Weights of a small GPT-style language model, trained from scratch on English Wikipedia.
Size: 10 layers, 7 heads of 64, MLP 1152 GELU, vocabulary 8059, 11.2M parameters.
Architecture: LayerNorm after each residual sum, learned positions, biases, tied embeddings.
MLP neurons of a small language model. Each row is named by its layer, matrix (down: output weights) and neuron, and shows model dimensions 96-159. Each number is 128 + 24 x the weight over its row's rms, rounded and kept within 0 to 255.
A block is one neuron, or neurons of one layer that tend to fire together. After each block is what it responds to, as a language model described it from the Wikipedia text at the highest values.

L4.down196 [145 151  60  77 132 124 134  98 114 117 148 105  96 146 161 124 147 141 141 128 104 121 160 126 165  82 136 146 121 112 183 113 134 104 141 133 150 120  79 142 133 108 138 121 144 129 142 111  99 138 136 131 110 165 152 169 108 115 114 159 146 136 179 135]
L4.down308 [125 126 156 148 151 124 107 183 173 114 147 114  94 105 151 134 126 130  85 122 111 180  85 126 149 158 114 123  82 155 100 138 137 143 130 141 107 119 159 140  93 159 118 159  82 162 143 128 114 112 160 138  99 157 134 146 162 144 154 113 148 175  94 126]
L4.down333 [113 128 113 123 150 132 165 132 161 115 143 130 110 128 103 130  78 168 136 131 135 101 104 113 101 129 119 104 171 137 139 152 151 115 139 131 129 133 132 186 109 136  89 133 117 133  89 123 159 136 122 140 151 115 150 168 153 126 194 146 118  94 106  75]
L4.down422 [107 162 127  96 132 124 171 108 156 113 130 138 108 114 134 119 109 133 130 181 141 105 153 164 145 124 112 107 118 164  80 159 110 145 149 123 150 134 138 114 157 141 151  93 114 135 110 108 129 118 155 116 128 123 125 117 100  90 142 142 123  96 122 140]
L4.down509 [ 91 139 187 134 168 158  98 144 164 102 137  99 122 108 109 116 144 116 100 128 145 169 125 146 106 145 102 159 120 131 146 134 138 142 132 136 101  84 127 112 114 108 114 146  95 131 111  79 119 136 129 157  87 155 130 108 112 129  98 127 119 108 118 133]
L4.down725 [117 109 144 145 179 123 145 139 161 131 132  96 131 151  90 133 107 138 105 147 157  81  95 126 120 146 117 107  79 155 132 116 126 130 142  75  86 146 151 154 139 150 132  76 157 110 156 138 152 132 166 110 124 122 111 105 123 115 136 128 118 131 132 154]
L4.down756 [116 151 108 135 135 138 125 106 169 127 116 107 130 148  98 181 102  68  99  96 165 141 128 114 119 129 111  88 126 148 140 136 149 122 107  73 127 109 156 104  92 120 158 141 132 141 121 155 174 161 100 139 137  79 150  83 100  96 149 154 147 137 137 143]
L4.down819 [ 70 123 139 160  95 128 141 155  92 114  75 142 128 131 100 150  99 113 127 128 140 161 114 127 134 111 115 136 158 162 136 166 122 101 151 143 102 135 128 160 119 129 121 130 127  95 100 184 140 125 128 133 145 142 114 117 142 110 133 137 140 156 134 138]
The word right after a subject in biographical or descriptive Wikipedia sentences: the copula, later, first or subsequently, and a/an opening an appositive or predicate.

L7.down426 [ 81  80 161 156 164 146 120 125 131 116 112 146 171 106  84 123 112 118 150 110 106 137 108  83  97 136 134 158 129 145 103 134 103 120 119  94 149 175 148 142 105 120 151 171 168 111 110 131 115 198 124 142 106 108 131  94 129 128 100 144 157 128 116 140]
L7.down888 [106 145 164  91 149 156 141 107 159 137 138 124 130 157  88  91 108 145 160 132 136 114 110 137 181 118 103 129  95 140  76 158 128 153 148 113 121  97 109 193 121 143 127 122 140 160  81 114  87 146 129 153  51 129 142 117 132 172  81 149 131 121 122 145]
First three-digit piece of a four-digit year, such as 198, 200, 197, after a space, "in" or a date in biographies and histories, most often 1980s.

L3.down258 [118 137 139 144 110 146 109 142 119 122 141 128  87 125  76 111 104 145 138 150 138 144 158 108 125 110 136 153 116 122 115 126 143 115 138 150 134 172 169 148 172  90 144 149 155 116 144 107  81  69 126 138 115  99  96 127 132 147 134 118 166 115 160 151]
L3.down412 [139 116 140  80 144 154 129 156 150 107 131 165 124 116 158 166  92 122 108 148  88 128 128 106 171 142 107 128  93 156 136 122 128 180 116  95 152 144 178 167 163 132 104 125 118 150 115 149  82 105 166 133 131 129 135 106 168 152 133 128 161  98 154 168]
L3.down761 [ 84 111 111 142 149 152 116 118  98 125 103 100 132 123 140 192 100 115 107 145 138 139  82 103 142 118 119 165 110 151 136 136 144 178 118 113 127 139 119 168 159 138  83 142 128 155 134 131  91 109 163 108 137 152  91 118 127 116  95 137 171 126 128  99]
L3.down1060 [ 89 114 123 140 110 127 134 116 120 101  76 122 136 163 120 121  69 101 120 142 121 100 109 126 130 121 153 177  93 108 142  94 103 137  97 171 135 149 147 118 146  83 124 117 137  78 126 110 128 115 115 146 139  70  97 122 129 152 153 147 142 110 130 130]
First three digits of a four-digit year, such as 201, 198, 193, usually after In, by, or a month, in historical narrative prose.

L7.down33 [130 134 113 142 148 118 117 187 135 138 102 122 127  82 149 107 161 120 139 126 172 135 152 130 139 127  97 131 116 115 115 130 144 186 113 121 141 111 129 121 131 137 160 131  80 132 151 156 114  97 140 137 123 130 107 176 100 111  70 103 143 120 150 129]
L7.down1023 [107 134 137 181  98 117 172 155 118 124 143  87  76 137 145 139 150 140 122  99 115  89 114 130 174 133 122 141 131 117 140  89 180 128 133 121 114  90 114 142 128 131 124 130 136 154 107  89 145 125 126 129 144 178  91  95 105 159 149  85 122 138 102 121]
Final word-piece suffixes that complete a split noun, often plurals or -ation/-ity/-er endings, like fund-s, spons-or, controvers-y.

L4.down10 [127 166 103 114 150 128 128 114 103 110 123  91 146 175  96 170 116 128 126  92 149  94 136 148 141 106 107  72 122 109 122 137 108 121 127 148  64 190 110 142  60 171 110 129 117 112 154  94 108 151 145 133 157 157 113  88 160 112 155 139 118 103 139 134]
L4.down98 [128 111 161 144 136 138 135 164 153 121  96 100 143 127  74 171 120 115 137  82 160 139 105 117 154 151 148  95 144 140 115 152 139 129 149 104 117 130 144 112 160 171 120 156 138 153 102 127 128  76 102 155  88 137 112 147 116 130 113  97 124 111 158 143]
L4.down223 [108 117 130 130 188 122 163 157 123 145  93 129 141 124 153 116 115 130 106 146 109 127 126 182 140 104  88 121 176  86 134 153 119 121 158 154 120 112 153 139 108 109 124 143 142 142 133 135 127 107 179 163 126 128 114 132 158  90 121 156 120 103 153 102]
L4.down473 [137 168 111 124 153 140 140 138  91 111 106 112 160 111 122 114 146 124 147 103 107 110 151 115 146 129  98 135 160 116 113 121 122 147 120  99  73  95 119 125 117 133 104 109 153 154 141  90 134 121 158  96 111 125 182  67 124 104 146 123 118 119 142 118]
L4.down510 [131 106  61 100 111 121 172 119 124 131 186 182 108 120 157 135 134 129 134  97 131 160 164  79 164 125 167 110 133 148 141 137 100  76 107 136 124 142  62 147 126 156 103 148 107 129 102 103 133 117 121 144 114  95 137 123 140 128  55 148 154  83 163 124]
L4.down871 [134 122 132 107 116 157 122 124 154 120 169 140 136 137 135 126 120 104 132 100 126 121 178 108  89 150 155  75 185  57 141 163 117 154 106 172 102 122 106 124 109 163 144 172 140 160 113 120 145 152 156 110 132 171 104  98 157 148 133 121  85  89 124 117]
L4.down888 [108 147 106 110 101 111  84 146 101 120 122 146  88 125 110 159 147  93 164 114 121 145 171 128 176 132 107  96 107 150 121  91 122 103 155 182 122 115 114  92 145 148 113 108 138 147 152 110 114 130 123 143 133  99 164 117 159 133 111 117 110 106 170 129]
L4.down1033 [126 153  98 146  71 152 148  79 122 203 156 145 129  68 133  92 138 171 146 136 104 130 162 157 113 132 131  91 108 131  93 126 133 123 120 151 148 168 124 134 112 136 134 120 115  87 105 143 149 106 126 145 138 169 168 153 126 102 122 117 128 107 153  94]
Line-break tokens closing a paragraph, table row or short article description, such as a sentence-final period plus blank line, or a row-ending pipe plus newline in stats tables.

L3.down224 [108 145 111 108 113  98 108 139 120 140 126 129 122 123 131 156  87  92  84  90 131 142 185 116 147 161 135  97  85 110 126 116 130 136  99 137 102 145 161  95 146 137 124 111 133  78 143 137 168 117  89 120 166 142 140 117 110 145 113 155 104 155 122 115]
L3.down301 [163 107  93 113 113 126 115 114 104 171 106 125 125  89 141 137 129 105  97  80 103 136 139 132 114 112 124 127 150 129 115 147 119 105 101 127 137 118 153 129 167  94  73 130 115 141 123 128 118 106 110 132  62 159 134 161 144 138 119 137 156 144 124  71]
L3.down664 [ 69 165 160 105 142 145 130 124 138 110 103 143  79  85 124 154 100 112 110  94  76 110 139 137 133 140 128 140 111 120 130 156 154 100  86 158 111 185 145 155 110 137 149 132 155 180 100 129 131 118 117 148 156 174 110 140 151  66 105 158 155 109 135 114]
L3.down817 [ 90 103  97  97 163 159 139 140 142 116  92  89 113  92 159 142 156  87 116 128 117 123 124 120 164 126 143 150 126 152 157 146 119 118  86 146 114 139 113 136 117 135 109 171 126 130 138 111 136 108  85 135 156 144 130 146 127  97 108 107 139 173 148  99]
Words that open a subordinate clause after a noun or verb, mainly that, which, who, whom, where, as in "a car bomb that killed"; also table headers like Location, Pos.

L4.down8 [114 125 149 109 114 137 104  95 134 139  95 114  67 129 135 137 134 132 128 163 172 155 100 113 136 118 171 107 105 138 138 116 132 134 121 153 144 118 117 151 126 167 107 127 134 125 109 138 146 149 109 145 129  92 127 121 148  60 120 104 171 137 134 143]
L4.down256 [126 118 148 177 139 141 125 138  91 158 118 145 123  80 121 169 147 162  94 170 158 140 125  72  93 140 122 160 141 108 143 122 155 141 146 131  71 154 108 135  93 116 117 125 182 172 119 131 121 122 130 151 116 140  84 157 108 127 108 136 159  99 126 128]
L4.down461 [158 138 123 157 121 134 118 132 119 116 163 123 112  99 152 136 115 162 133 134 112  82 128 146 114 106 112 113 127 124 137 126 112 110 163 117  95 173 141 142 111 139 166 130 134 135 104 112 109 122 159 139 127 120 126 135 113 139 112 128 152 110 143 124]
L4.down657 [100 129 178 128 145 128 110 140 101 136 124  69 130 150 158 172 121 133 154 132 169 178 157 100 116 145 140 125 123 132 104 116  88  74 118  62 134 112 132 129 184 122 122 115 150 109 166 116 110 161  82 165  84 157  88 125 137 128 139 137 124 119  85 143]
L4.down918 [137 160 140 141 115 118 117 143 136 165 136 174 103 113 108 116 146 119 131 152 141 120 100 163 123 102 144 152 143 107 140 169 164 121 129 119 100 174 130 175 100 128 152 129 148 126 131 131 138 138 127 126 145 121  92 114 127 147 125 154 167 117 143 134]
L4.down924 [162 143 167 175  75 129 103 142 126 169 117 131 150 127 123 168 139 127 113 137 145 171 117 125 113 135 121 172 141 153 121 144 114  85 123 146 120 126 144 138 130 142 152 154  94 134  75 167 131 145 156 122  96 110 115 129 177 157  91 125  91 110 109  99]
L4.down1069 [121 147 165 118 137 164 102 110 103 113 174 163 125 130 109 111 152 119 115 127 107 134 159 118 114 147 126 129 157 120 165 126 122 131 116 149 114  82 108 135 116 111 117 104 126 130 150 147 137 147 107 163 119 118 165 111 157 143 146 121 122 139 146 105]
L4.down1135 [ 91 125 168  90 127 112 131 138 167 129 141 144 118 105 129 121 138  97 113 134 146 110 125 141  63 146 146 113 163 107  92 179 115 108 124 125 162 116 127 110 131 110 110 105 165 125 143 133 106 110 156 131 137 120 118 160 132 110 106  97 131 156 101 161]
Pipe or semicolon separators after numbers in sports statistics tables (0 | 0 |), plus was after a person's name or He in biographies.

L7.down765 [110 112 115 135 132 141 104 110 160 132 132 142 144 136 127 121  83 124 174 107 159 119  96 143 144 125 140 147 125  75  70 126 151  94 126 129 142 136 134 139 184 105 158 106  87 122 141 104 120 121 111 142 126 123 118 110 133 146  91 144 120 119 153 113]
L7.down1007 [132 144 160 109 157 118  98 161 120 103 149 142  76 113 131 100  90 112  96 167 154 165 132  99 130 126 136 135 141 114 131 200 137  98 116 164 119 156 171 159 139 102 128 109 168 149 136 151 113 152 118 161 132 111 157 105 163 127 120 147 128 139  95 114]
Final or middle word pieces that complete a person's name, mostly surnames, in prose, sports tables and cast lists, e.g. Car-man, Čil-ić, Gar-ner.

L4.down71 [101 139 158 139 130 133 142 114 149 151 109 114 114 134 152 148 165 130 184 100 139 107 157  94 121 102 103  91 123 111  95 113 138 106 133 137 170 140 155 108 126  71 142 127 122 112 123 165 121 152 133 113 191 133 119 134  74  49 123 108 150 124 141 129]
L4.down350 [158 186 144 156 146 147 177 129 141 146  97 119 112  94  98 159 122 132  56 107 131 110 119 103 148 149  84 135  78 105 133 121 125 114 154 127 126 139 143 122 122 109 161 153 106 101 134 101 159  75 113 140 131 132 104 101 143 134 137 125 150 130 141 105]
L4.down409 [114 156 129 141 132 103 126 122 155 127  94 126 129 102  76 179 102 130 148 116 114 139 106 112 166 135 119 127 126 115 126 205 132 145 166 101 125 122 151 117 115 135  91 120 138 135  85 118 126 179 137 126 108 122 114  94  99 136 112  85 164 110  86 115]
L4.down587 [ 97 136 147 114 115 152 118 138 117 167 139 120 126 139  86 164 136  95 155 150 164 100 107 186 128 163 137 132 141 129 132 129  86 100 150 154 131  89 165 134 139  92 142 130 117 129 124 115 156 145 160 145  93 120 130  72 137 137  94 176 105 106 170 136]
L4.down766 [138 106 138 149 144 159 130 137 105 149 121 150  79 141 122 132 131 169 126  92 189 138 116 107 173 124 124 125 148 104 167  76 104 137 131  99 129 160  97 105 121 161 100 121  89 157 123 133 128 112 162 136 146 170 149 162 104  87 141 160 153 131 157 105]
L4.down853 [129 124 110 147 112 126 160 117 127 126 125 104 143  87 177 154 144 144 110 113 118 155 124 119 175 121 105 151 133 150 133 151 114 125 142 134 138 131 135 134 172  98 128 170  97 101 109 110 132 135 120 111 164 173 101 118 117 146 138  97  98  98 106 100]
L4.down969 [131 110  87 158 113 143 142 118 134 125  98 158 163 153 129 156 118 124 145 114 126 125 102 130 191 150 158 146 124 113 120 152 109  98 139 123 132 147 106 128 115 122 146 108 114 124 150 111 146 107 146 121 103 115 125 141 101 123 121  95 100 155 139 150]
L4.down1118 [107  81 125 148 132 122 153 109 155 137 103 154 113 131 152 143 150 136 134  84 135 110 126 151 133 151 107  74 105 108 156 122 111 124 118 102 149 133  90 119 161 125 135  96 109 112 173 143 112 107 123 109 165 121 117  91 135 109 106 123 155 131 110 143]
Inflectional suffix pieces finishing a word split across tokens, mostly plurals and agent nouns such as sharehold-ers, measure-ments, maintain-s, display-ed.

L4.down105 [119 146 159 157 125 118 123 139 142 185 108  99 136  97 100 128 138 140 142 113 116  99 118 120 163 161 121 101 137 114 108 121  98 140 158  85 119 145 153  99 109 138 107 135 144 148 161 133 134 137 154 125 125 123 114 108 159 134 133  94 120 161 150  89]
L4.down260 [ 94 115 128 163 102  89  91 159 144 159 137 147  92 140 110 143  73 120 103  66 165  83 124 124 130 134 131 134 103 134  96 195  88 183 156 122 144 126 157 140 115 143 116 107 103 123 113 124 123 136 120 120 163 122 126 130 115 128 120 111 149  98 108 123]
L4.down376 [156 121 120 160 114 117 145 121 127 159  95 131  93 105 126 171 128 138 104  79 113 133  96 147 160 126 141  91  94 117 123 154  97 104 145 134 153 172 146 145 154 147 134 113 125 125 135 136 118  94 146 103 167 138 105 153 142 134 163 100  89 133 142 162]
L4.down436 [108 102 150 153 114 139 147 136 119 146 145 146 142 138 173 138 126 105 152 144 127 164  77 214 112 105 111 154 128 150 129 101 128 145 105 142 165 142 103 137 113 100  90 112 121  91 200 118 105 132 145 139 127 129 111 163 137 124 172 132 127 102 141 161]
L4.down537 [148 103 168 148  96 116 129 116  84 137  92 111 132 113  90 111 118 146 149 136 119 137 146 103 140 132 122 120 134  95 128 113 104 130 178 181 166 134 111 132 148 123  90 158 135  98 135 165 136 127 100 137 106 138 164 156 119 165 162 161 146 179 108 113]
L4.down907 [125 104 131 126 119 140 159  96 172 129 137  86 115  76 140 147 138 153 121 160 166 201 126 137 168 118 110 136  90 146  99 126 110 122 132 105 131 151 135  98 133 121 174  89  81  91 177 132 138 131 164 196 134 152 128 134 117 110 123 157 159 145 125 141]
L4.down1091 [157 154 129 131 175 133 146 152 137 151 102 146  97 127 129 131  63 131 160 143 119 123 119 160 143 139  82 130  65 155 146 148  99 132 120 120 119 121 103 125 147 119  81 114 103 128 146 120 162 148 121 140 143 103 166  99 136 138 142 131  92  97 134 103]
L4.down1111 [179  79 139 150 140 123 151 117 138 113 137  96 106 130 119 129 145 165 120 128 133 165 104 138 140 114 100 107  97 154 112 121 102  96 163 107 158 119 133 154 147 119 151 119 133 103 134 147 101 122 125 169 110 116 180 123 123 119 142 124 134 152 186 127]
Final or near-final subword pieces that complete long, multi-token rare words (foreign names, Latin taxa, technical terms), e.g. auriculot-em-poral, Panagiotopoul-os, Mirzap-ur.

L7.down420 [142 135 131 110 150 156 130 164 184 160 123  98 178 108 124 114  89 104 106 144 133 146 142 102 132 122 131 160 138  90  93 142 152 153 149 128 107 108 136 110 103 128 153 129 129  90 134 155 114  97 181  90 137 118 104 101 107 127 145 129 163 119 132 121]
L7.down912 [160 129 111 142 143 153 147 129 135 120 103 161 143 129 141 103 122 105 121 163 102 111 147 110  96 119 133 125 147  95 139 156 132 125 128 110 135 102 113 142 104  97 173 122 103 160  94  90 103 173 117 166 109 130 157 141 109 117 111 133 180 140 141 103]
Column-separator pipes right after a numeric cell in wiki tables (votes, league points, sports stats), plus occasional mid-sentence commas and was/is.

L3.down56 [ 88  96 159 129 144 166 125 119 154 114 136 142 141 103 119 147 148 120 125 117 156  82 140 123 150 179 145 150 141 164 112 159  93 134 137 162 158 105 123 148 113 141 142 168 134 196 103  98 154 100 158 121  97 110 113 161 128 119  78 129 154 110 150 140]
L3.down298 [136  67 134 111 146 151 121 145 133  97 134 182 123 161 136 158 161 141 125 128 106  95 115  90 147 141 106 145 136 147 162 155 101 130 146 153 115 104 119 155 136 127 135 157 126 158  71  89  85 133 121 131 115 148 141 167 113 160  96 119 128 117 127 109]
L3.down662 [ 73 114 135 132 122  95 119 123 164 139 120 172 159 133 159 131 127 117 118 170 160  98 160 122 137 151 117 128 116 159 119 133 163 107 147 130 140 114 126 146 136 114 104 136 123 158 113 105 133  96 121 116 109 128 139 142 142  83 124 163 153 136  67 121]
L3.down1008 [113 163 137 146 123 118 107 125 109  92 103 130 105 141  98 199 107 155 177 126 145  92 142 101 128 153 130 106 150 121  92 133 143 112 125 103 105 150 140 140 140 152 133 139 144 114 129 181 141 123 158 131 158 109 166 123 136 133 111 125 130 145 107 170]
Pipe or semicolon separators in wiki tables near the row's end, just before the final cell, e.g. sports stats, chart positions, climate data.

L7.down317 [104 113 117  89 117 151 178  71 120 125 119 188 114 180 167 127 156 116 158  86 122  86 138 108 117 126 134 113 109 155 148 128 133  89 108 108 112 134  86 100  95 122 112 112 113 167 125 108 103 140 132 102 113  72 141 180 108 113 100 119 142 145 170 141]
L7.down725 [151  92 136 142 105 167  91  92 119 103 160 117 122 125 116 110 171 146 124 156  89 101 134 139 123 116 160 132 168 121  78 115 135 120 158 115 146  88 150 168 122 121 106 175 170 115 118 117  86  98 119 134 165 150 126 128  87 125 139 124 168 174 123 125]
Forms of be (mostly was, also is, were, been, being) right after a subject, often he/she after "In 2005," in biographies.

L4.down21 [172 138 148 128 147 130 103 135  83 104 136 139 176 139 129 140 133 186 148 174 142  99 127 109 122 155 111 156 124 156 141 146 169  81 143 108 153  93 125 123 121 143 162 151 152 104 116 115  64 138  93 135  93 123 127  91 102 164 104  98 145  77 117 157]
L4.down135 [ 97 157 118 150 102 107 136 118  95 157 112  92 116 118  93 104 147 141 117 175 145 134 149 137 119 151 179 105 157 105 112 147 105 115 176 105 135  81 130  98 167  88 139 139 148 114 143 144 105 161  74 133 118 124 117 160 123  84 154 125  45 123 149 165]
L4.down227 [ 93 110 123 121 136 113 149 137  86 170 141 159 140 140 132 156 134 165 103 109  91 150  92 115 136 122 144 102 135 128 113 126 121 135 136  99 132  78 131 134 106 114 167 124 107 110  95 140 132  78 176 131 182 176 139 108 134 127 116  92 134 166 105  92]
L4.down355 [124 122 136 143 178 102 121 155  81 151 146 146 116 185 178 137 136 138 107 152 128 141 121 181 133 116  96 137 153 171 120 147 128 118 158 110 111 129 124 175 105 161 143 149 128 133 165  84 120  98 178 163 148 127 125 142 134  94 138 118 153 198 146 115]
L4.down488 [120 152 136 131 124 131  91  90 124 148 105 159 159 126 169 119 132 151 138 113  82  86 150 109 131 129 131 121 152 160 126  76 169 107 158 118 173 153 116 139 141 112 167 117 126 150 141 122 139 173 134 101 105  88  91  98  86 145 134 153 175 122  94 175]
L4.down636 [123 119 115 129 105 127 136 159 122 153  60 119 101 154  90 148 109 174 151  93 143 150 135 117 123  93 162  97 164 133  88 145 109 162 162 157 111 155 124 142 151 121 169 143 113 111  74 142 111  80 156 149 127 142 124 150 174 131 102 131  97 142  96 134]
L4.down643 [167 146 128 106 133 137 142 114 100 118 149 189 132 144 165 137 118  97 125  57 130 110 112 132 109  92 107 114 134 134 144 132 134 185 139  94 134 118 163 148 160 121 173 164 143 140 119  98 111 138  89 100 105 123 121  98 153 168 138 139 163 132 151 135]
L4.down824 [148 119 110 170 142 157 114  95 132 121 110 115 120 123 100 142  85 116 164 124 105 127 131 148 107 151 112 115 119 143 148 154  80 128 138 166 128 102 117 121 134  65  91  89 146 159 129  90 188 160 105 139 130 137  78 155 170 128 133 144 109 105 100  98]
Three-digit tokens that open a four-digit year after a space, such as 197 in 1975, 200 in 2008 and 201 in 2016, in dates and seasons across all topics.

L3.down24 [119 122 108 118 147 140 133 175 124 154 126 103 117  90 172 135 110 133 122 124 141 157 120 137 114  87 150 107 165 114 113 105 178 126 118 108 143 109  85 134 123 125 157 140 168  96 142  76 137  78 125 116  90 133 145  92 126  78 125 188 129 118 122 108]
L3.down797 [116 142 104 151 111 115 113 165 107 123 114 104 105 169 167 122 125 127 125 121 109 138 141  88 117 110 157 118 110 139 164 121 133 113  83 161 117  76 125 161 134 122 154 146 145 131 154 132 115  97 121 107 112 152 131 113 150 107 112 169 112 130 146 101]
L3.down934 [ 88 151 101 160 132  83  79 109 115 122 146 145 108  93 127 134 143 120 123 124 162 110 167 146 162 117 167  82 145 156 165 117 182  80 106 136 123 114  65 135 145 152 120 122 145  95 113 136 135 155 127 179  92 127 106 129 109 156 139 139 151 111 126 135]
L3.down959 [153 110 141 162 138 115 106 133 162  96 117 116 111 136 162 106 110 129 145 162 127 132  96 104 124 131 157 161 158 127 125 152 136 146 151 110 110 101 128 168 123 142 113 152 192 180 165 127 138  85 131 131 100 101 149 139 136 141 139 111 148 133 120 119]
The indefinite article a or A (sometimes each, an, one) in running prose, as in as a result, a variety of, A gathering.

L3.down157 [114 141 102 120 139  84 198 128 117 128 131 114 100 159 125 121 166 148 142 126 147 151 123 106 151  76 145 130 123 146  98 131 130  87 202 106  75 113 153 112 101 137  95 127  96 100 107  89 120 137 140 122 144 148 145  98 126 137 145 148  93 134 143 124]
L3.down506 [114 157 108 152 165 126 107 151 141 139 156 112 103 142 153 135 119 127 139  99 128 124 170 107 130 104 114 115 163 121 177 129 152  89 149 166 136 146 153  88 132  29 151 133 111 108 106 102 151 133 146 140 140 107 177 148  87 152 126 125 141 110 178 123]
L3.down617 [ 97 135 174 130 163 146 137 169 137 142 119 139 137 105 133 133 121 110 122 122 131 169 146 183 101  90 103 131 156 134 139 154 144  87 160 113 173 127 175 103  52  88 138 137 156 145  84 138 129 106 151 177 123 131 167  79 134 117 107 123 133 130  87 121]
L3.down628 [102 156 184 117 137  92  96 140 141 180  88 122 140 134 132 154  87 142 145 110 134 112 169 138 143  99 111 118 100 121 170 109 170 122 163 102 143 160 133 122 192  95 128 100 163 129 126 115 116 129 128 136 151 118  82  95 100 146 122  95 150 135 106  84]
Final plural suffix pieces that complete a noun split into several tokens, such as suppl-iers, fib-ers, cours-es, pillbox-es, often just before a comma or "of".

L4.down367 [ 90 111 111 123 141 140 108 111 150 174 116 134 108 119 131 139 131 157 125 102 127  98 150 134 154 114 140  85 152 125  96 130 154 101 155 156 126 155 134  79 152 129 103 136 159 135 167 105 183 126  79 140 139  86  78 110  91 112 145  86 111 129 158 114]
L4.down523 [156 124 128 131 110 109 148 158 163 166 127 126 114 127 116 104 160  93 147 133 132  83 131 130  98 111 158 132 114 124 140 145 118 126 111 102 164 133 136  86 136 107 147 174 148 133 162 140 155 125 118 122 150 122 147 107 156 167 111 100 146 154 143 132]
L4.down548 [133 138 105 127 141  86 127 165 130 180 138  89 119 120 126 141  96 146  62 138 134 116  65 142 137 107 141 182 118 136 142 121 139 122 115 135 114 107 188  86 124 127 142 126 111  79 117 138 124 162 134 145 132  95 139 149 115 191 122  94 136 149 111 100]
L4.down566 [113 112 105 111 129 100 180 130 118 153 126  97 132 130 127 114 145 146 124 120 161 148 114 140 114 128 156 123 108 135  89 146 157  98  88 128 126 119 109 115 128 117 133  95 101  97 137 160 146 153 101 152 133 112 146  83 130 122 104 114 137 132 127 112]
L4.down616 [104 142  99  94 110  96 108 137 144 120 128 147 122 145 138 146 133 134 138 119  97 128 123  93  92 114 137 112 107 107 142 122 133 113 142 101 111 149 103 100 143 108 133 143 147 153 120 144 141  87 139 142 175 105  70 148 121 122 104 120 144 107 136 101]
L4.down911 [135 147  79 139 168 147 111 139 127 146 133 129  94  85 119 118  69 106 141 134  87 133 121 133 123 134 120 108 123 151 118 128 173  95  98 126  99  98  80 122 141 140  66 145 125 146 141 113  79  80 146 143 158 133 124 141 126 140 128  90 120 130 162 142]
L4.down942 [151 147 107  77  94 113 132 155 167 148 182 142 125 109 137 130 134 105 146 120 154 130 124 140 144 143 154 140 113 128 111 119 155 130 118 121 131 126 122 184 186  96 119 158 167 115 116 152 110 127  71 135 145 162 164 141 106 110  71 124 132 119 128  93]
L4.down1102 [112 127 165 121 122 130 141 143 119 135 106 133  94 100 103 132 115 121 133 104  77 143 163 117 120 132 112 122  93 154 122 181 114 137  84 150 106  97 109 106 116 111 122 160  82 114 105 151  95 173 147 130 123 127 151 141 153 131 118 113 142  99 131 143]
Mostly the word "that" introducing reported content after verbs like announced, stated, reported, confirmed, declared, plus weaker hits on "and" joining names.